config.yaml
n_kv_head: 2
norm: "layernorm"
positions: "learned+rope"
parallel_block: false
init: "trunc"
init_std_o: 0.0
init_std_down: 0.0
lr: 0.00621
lr_head: 0.00669
warmup_steps: 200
schedule: "wsd"
decay_fraction: 0.927
doc_mask: false
dataset: "wikipedia_en"
MLP neurons of a small language model. Each row is named by its layer, matrix (up: input weights; down: output weights) and neuron, and shows model dimensions 112-175. Each number is 128 + 24 x the weight over its row's rms, rounded and kept within 0 to 255.
Before each neuron's rows, "fires on" lists the tokens most often at its 100 highest values on Wikipedia text that the model never trained on. A number after a token or word is its count.

fires on: " r" 39, "r" 10, " st" 9, "St" 8, "pr" 6, "st" 5
L4.up520 [114 150 140 114 126 162 156 134 152 117 141 106 135 116 147 123 133 139  96 137  91 170 131 126  96 108 154 104 137  44 155 143 150 140 137 129  85 153 104 125 107 111 178 116 101 136 168 104 130 100 109 118 121 145 113 125 146 128 104 125 116 132  85 152]
L4.down520 [146 150 138 139  82 160 161  70 128 172  75 145 132 138 107 110 161 134  95 121 138  89 105 143 105 104 163 129  83  96  87 162 136 101 138 143 129 101 145 143 144  77 131 155 108 107 162  97 149 145  80 139 113 153 111 111 160 138 161 178 153  87 159  94]

fires on: "1" 13, "en" 11, "rib" 10, "ul" 7, "ens" 7, "id" 7
L4.up714 [140 118 101 153 156 189 125 137 163 126 170 117 109 120 162 133 113 143 163 130 138 168 119 108 128 158 138  88 166 164 125 158 125 174 115  89  98 142 135 138 121 130 114 121 160 158 133 105 153 124 152 127 152 116 109 161 151 168 123 141 122 161 133 134]
L4.down714 [114 140  90 146 146 152 143  77 128 121 171 153  93 145 119  91 111  96 124 142 154 120 147 142 105 150 155 135 151 166 143  55 114 137 114 134 118 122 189 117 135 166 117 153 111 146 112 188 104 155 157 129 116 117 129 128 135 126 131 127 145 126 112  89]

fires on: " in" 17, "ra" 11, " at" 10, ":" 7, " Car" 7
L4.up598 [128 155 135 141 128 124  61 136 146 181 189 187 124 115 146 123  97 150 150 105  94 110 106 149 119 142 159 134 106 114 133 146 114 137 116 118 150 174 144 115  85 117 112 140 122  98 162 126 152 112 143 130 127  82 125 139 101 189 116 142 162 140 170 122]
L4.down598 [167 126 127  99 106 113 169 120 107 118 124 133 110 115 118 165 169 152 127 131 159 145 126 143 130 140 118 124  96 130 123 128 202  81 127 138 116 139 132 103 115 152  81 119 121 129 152 123 114 152 151 131  82 183 139 142 138 126 102 150 127 111 106  91]

fires on: " he" 39, "K" 10, " k" 9, "k" 9, " th" 6, " new" 6
L5.up127 [117 118  79 147 114 134 135 154 164 163  83  71 146 111 155  96 106 101 144 125 104 146 139 102 117 135 106  57 110 117  87 116 101  99 137 152 156 130 132 134 206 154 127 110 138 118 146 123 119 149 169 143 146 133 138 123  88 161 161 149 172 112 133 115]
L5.down127 [146 103 127  68 151 145 111 103 127 121 127 117 113 106  96 122 113 117  93 118 154 160 140 159 125  99 140 118  78 123 119 126 130 150 147 192 108 145 123 105 125 135 121 127 130 106 113 139 181  96  73 122 137 147  94 108 154 169  95 119 122 136 106 154]

fires on: "ug" 12, " and" 12, "ul" 9, "us" 8, "ut" 7, "ot" 5
L4.up559 [163 173 150 151 111 141 148 144 114  94 126  81  80 159 125 128 130 158 147 119 150 148 133 143  91 152 126 109 150 146 151 139 150  92  99 123 135 121 147  76 124 123 150 142  88 130 143 145 133  82 119 109  77 111 150 138  96 151 138 133 186  95  97 156]
L4.down559 [119 114 121 142 169  75 144 194 114 102 137 121 125 111 119 137 156 131 100 136 141 116 157 125 175  87 160  73 125 149  71 138 141 153 155 142 102 116  98 117 156 145 116 111 146 114 171 107 137 168 174 114 136 132 138 130 111 115 101  99  89 146 165 182]

fires on: "u" 28, " W" 16, "un" 14, " r" 8, "r" 7, "n" 5
L4.up696 [137 153 136 139 137 100 128 159 110 103 132 140 131 156 120 163 124 152 122 107  46 127  84  84 154 119 150 150 136  84 139 113 149 110  95 128 123 180 168 136 113 115 131 154 137 131 131 158 111 118 131 142 115 128 134 143 122 132 116 171 126  96  99 124]
L4.down696 [107 147 118 117 144 110 121 151 130 149 125 116 123 108 152 142 142 134 137 142 123  90 149 157 131 102 116 136 101  97 136 101 134  98 104 114 143  95 145 160 150  90 130 159 148 126 134 104 142 139 179 102 146 145 124 137  64 148 117 153 124  75 115 125]

fires on: " and" 75, " has" 7, "\n" 4, " is" 4
L5.up112 [146 175 102 143 113 132  99 109  97 154  96 101 133 147 121  91  96 110 101 143 130 117 137  94  72 151 154 165 179 127 144 150 130 123 106 147 103 153 105 118  90 128  84 115 132 129 125 158 103 167  87  98 128 139 143 140  94 159 126 141 110  53 141  97]
L5.down112 [145 123 132 108 143 142 118 131 129 108 131 116 131 137 105 148 161  89 133 111 151 100 159 110 118 123 105 162 112 133 142 137 162 147 133 113  90 102  75 140 131 144 139  87 133 122 115 110 146 123 155 151 159 147 130 136 133 130 104  94 159  94  88 138]

fires on: "road" 22, " end" 18, "eng" 6, "sp" 5, "or" 5
L5.up258 [113 140 167 156 134 130 149 118 132 122 144 130 136 121 164 134 154 124 123 108 131 119 149 159 153 143 163  96 138 129 120 155  89  87 158 160 128 103 147 126 171 124 136 104 144 136 167 133 128 112 126 103 147 122 135 117 110 134 108 143 130 129 120 116]
L5.down258 [167  95 147 164  90 106 103 124  97 125 152 135 126 125 144 137 111 127 118 147 155 146 134 109 109 119 121 149 100 106 133 193 126 118 130 123 139 120 121 105 143 117 110 140 167 108 146  82 104 139 172 154 134 106 144 122 128  90 138  98 131 143 139 139]

fires on: " under" 33, "er" 10, " c" 8, "g" 6
L4.up671 [136 113 152 142 195  97 136 154 121 150  97 114 132 107 115 124 106 104 109 146 140 108 122 139 167 109 143 165 111 124 117 143  77 104 125 105  78 116 135 168 116 185 156 132 129 114 143 108 125 133 130  96 150 145  98 140 145 122 142  89 142 142 140 104]
L4.down671 [125 121 140 106 174 161 101 115 150 133 140 115 140 151 105 115 136 127  80 154 144 161 159 148 118 141  94 158 127  92 125 114 160 129 123 140 142 124 121  86 136 112 159 147 152 106 128 142  88 117 146 138 158  74 129  67 114 117 100 174 124 117  92 149]

fires on: " (" 31, " for" 19, " Cup" 9, " in" 9
L5.up760 [136 150 127 103  80 118 140  84 131 128 128 113  89 120 106  84 121  97 132 138 104 103 177 153  87 140 146 141 123 162 155 109 182 126 124 145 114 150 118 107 123 116  94 104 185 134 103 114 114 153 128  90 103 108 119 145 160 161 137 132 114 154 116 106]
L5.down760 [ 96  94 130 150 142 156 109  92 121 119 111 139  85 108 119 142  78 123 133 119  71 115  86 132 128 120 110 122 163 107 135 127 139 137 116 148 150 141 119 105 156 131 112 135  97 104 162 136 144 115  78 148 154 186 115 120 109  93  85 107 129 143 192 131]

fires on: " to" 39, " for" 24, " L" 18, "L" 5
L5.up28 [132 191 101 165 158 167 131 150 145 186 168 141 157 136 122 115  94 119 110 135 141 121 136 130 110 138 120  76 136 129 125 111 143 160 137 140 125 155 157 145 145 137 132 168  73 116 157 152 144 111  83  98 134 148 135 106 141 137 137 115 116 177 165 107]
L5.down28 [123 152 123 146 156 120 158  93 126 128 120 116 112 123 146 150 108 171 105 115 153 151 150 126 118 117 146 151 126  81 142 154 112 147 113  90 118  95 125 156  92  79 112 105 157 101 129 158 133 127 159  76 156 150 145 131 153 163 139 171 114  93 136 135]

fires on: " d" 31, "R" 11, "-d" 10, " r" 8, "st" 6, "d" 6
L5.up739 [ 78 156 117 157 112 103 140 135 119 141  82 109 161 132 153 145 142 163  85 138 155 141 145 131 169 112 148 151 126 109 139 121 107 106 146 128 125 159 155 123 146 146 135 102 115 108 148 135 106 113 149 159 111 115 148 128 121 108  86 133 145  94 169 133]
L5.down739 [ 97 129 148 110 123 107 154  90 186 136 103  93 160 123 138 116 133 115 124 121 136  89  91 136 130 148 134 128 102 100 142 155 105 106 116  85  90 144 113 110  95 161 115 145 171 131 140 125 151 105 121 119 100 129 158 122 113 167 155 110 161 145 140  93]

fires on: " well" 22, "cl" 17, "re" 13, "ot" 7, "at" 4, "ly" 4
L4.up193 [141 119 114 118 144 108  93 139 130  61 129 142 138 124 153  91 115 137 160 105 140 109 160 106 129 133 161 165 119 102 128 131 153 150 119  84  97 133 129  90 117 131 142  86 109 150  92 145 121 122  74  96 117 126 128 118 117 135 109 145 159 126 132 145]
L4.down193 [ 98 178 134 133 126 150  95 121 141 119 158 128 117 123 135 153 176 114 101 133 188 106 141 129 141 109 133  99 144  97 136 162 167 124 132 121 117 148 121  98 138 130 112  94 133 149 111  67  98 112 148 116 165 120  99  87 106 114 164 126 147 143  97 146]

fires on: "-" 24, "c" 10, " in" 10, " c" 6, "=" 5, " C" 4
L5.up292 [149  94 119 139 120 123  76 164 130 139 146 130 113 111  83 164 118  86 138 159 152 163 116 111 136 162 142 114 138 143 138 129  90 138 131 117 124  99 167  92 103 145 117 110 121 127 154 162 204 104 124 136 139  98  87  89 142 115 110 105 114 157 114 136]
L5.down292 [146 155 148 105 144 135 137 139  76 120 193 147 121 137 162 109 102 135 119 127 118 106 137 132 155 139 132  86 111 105 146 114 112 133 107 132 117 125  96 135 115 152 119 131 118  97 142  97 126 167 140 161 121 101 110 125 140 109 187  94 156  89 119 112]

fires on: "," 55, " not" 7, " years" 5, " had" 4, " year" 4
L5.up678 [143 135 115 133 104 146 124 159 141 149 134  96 142 114 132 142 115  80 126  91  91 115  92 114 149 131 128 124  95 143 102 137 110 138 112 156 128 150 121 121  98 154 110 136 119 170 106 133 158  98 107 106 123 126 128 117 134  50 109 136 156 110 124 165]
L5.down678 [ 73 118 128 106 166 125 171 101 147 102 102 153 111 167  99 167 116 134 127 133 158 158 182 180 132 120 119 147 133 136 152 142 108 110 165 156 120 151 116 136 122 144 102 129 109 119 142 144 129 120 146 135  97 126 138 110 125 132 126 151 127 114 156 137]

fires on: "or" 25, "b" 13, "por" 10, "g" 10, "ic" 9, "br" 4
L5.up175 [121 104 121 131 133 180  96 139 140  99 185  87  71 125 162 101 124 133 154 166 109 126 100 112  99 174 120 166 157 101 123  84 153  97 137 169  71 127 139 108 162 102 156 113 139 145 146 127 150 144 117 121 134 124 152 152 116 104 120 120 158 115 111  95]
L5.down175 [135 132 123 110 188  76 140 183  82  86 130 122 160 149 107 120 125 177 137 123  97 106 142 151 149 123 114 169 147 109 167  94 140  85 178 118 117  69 147 131 112  97 135 141 159  98 146 129 120 130 127 123 150  94 142 133 111 104 123 128 130 108 139 126]

fires on: "," 28, " (" 12, ";" 10, "-" 8, " during" 6, " until" 6
L4.up376 [133 116 162  83  91 103 154 101 152 142 139 121 111 153 139 120 138  65 110 136 122 125 129 108 123 114 158 154 123 113 104 113 176 134 144 112 112 119 147  94 119 185 118 133 188 116 157 139 106 124 114 101 144 142 162 118 138 123 128 108 164 110  98 150]
L4.down376 [110 131 116 139 117 166 128 146 134 122 144 126 118 106 109  99 134 142 167 136 105  86 137 156 141 151  85 161 133 109 159 152 106 108 144 133 120 174 153 107 131 119 110 122 110  80 128 136 114 112  70 171 101 140 136 132 109 138 137 111  93 138 159 120]

fires on: "ed" 27, "ated" 11, "ived" 6, "med" 5, "ing" 4, " and" 4
L4.up368 [148 208 142 151 126 110 113 116 126 160 125 125 125  93 127 122 108 142 113 132 123 156 148 133  77 106 113 159 155 118 146 117 127 101 120 148 123 130 103 131 146 118  93 113 133 152 146 170 125 129 145 131 128 146 106  92 126 119 113 108  95 154 129 135]
L4.down368 [126  98 107  89 158 148 163 123 104 126 117 115 122  97 123 152 148 139 121 105  89 133 145 151 128  93 143 116  91 110  86 119 106 139 126 114 139 121 163 148 112 144 184 126 121 151 108 124 100 164 150 102 150 140  95 164 116 110 144 108 132 109 156 131]

fires on: "om" 14, " typ" 11, " col" 9, "ur" 8, " sil" 7, "res" 7
L4.up425 [138 135 132 146 137 141 132 114 121 147 113 140 130 102 155  85  91 134 153 151  94 150 166 128 170 162 174 171 134 160 116 101 142 144 144  94 148 133 110  87 140 145 166 128 149 115 123  91 145 114 164 109 167  97 132 140 128 157  85 133 151 130  98 129]
L4.down425 [138  95 116 101 153 101 134 132 156 120 155 123 117 112 157 115 127 148 141 123 155 148 117 176 160 158 117 114 115 161 180 104 109 104 118 136 105  91 163 142 122 123 122 137 149 128 140 118 123 110 144 105 107  78 118 134  57  97 103 155 115 116 120 188]

fires on: "art" 36, "all" 14, "ass" 8, " Gall" 8, "t" 6, "and" 4
L4.up630 [124 135 128 142 163 106 121 113 133 128  86 153 148 138  93 101 167 190 163 165 134 122 171 116 160  92 153 176 137 152 126 133 116 171 141 124 135 144 135 132 104 127 147 119 155 144 111 114 117 110 122 128 123 170 127 101 158  98 137 109 176  91  56  91]
L4.down630 [ 78 149 135 122 162 160 137 138 144 123 126 140 120 177 113 162 111 109  84 109  99 179 171 141 158 138 123 137 146 145 156 143 132 103 141 138 141 102 156 135 133 149  78 128 136 110 141 117 126 119 138 164  94 154 134 128 116  82 140 175 128 145 145  89]

fires on: "ed" 13, " of" 12, "it" 11, "ing" 9, " joined" 5
L4.up691 [147 135 133 146 127 117 114 170 133 122 168 117 118 144 112 100 116 126 114 161 164  95 121 131 115 119 120 146 118 115 140 137 118 119  98 167 112  89 130 125 128 166  84 136 103 175 102 143 161 113 128 136 123 148 149 106 124 156 168  72 137 131 121 136]
L4.down691 [130 104 147  84 141 101  98 137 112 111 123 167  96 119 102 107 119 159 127 151  88 153 161 108 122 112 141 103 150  93 111 131 112 151 129 151 156 133 159 142 144 152 138  58 108  78 168 133  96 159  85 157 124 105 114 122 151 162 149 124 123  96 143 108]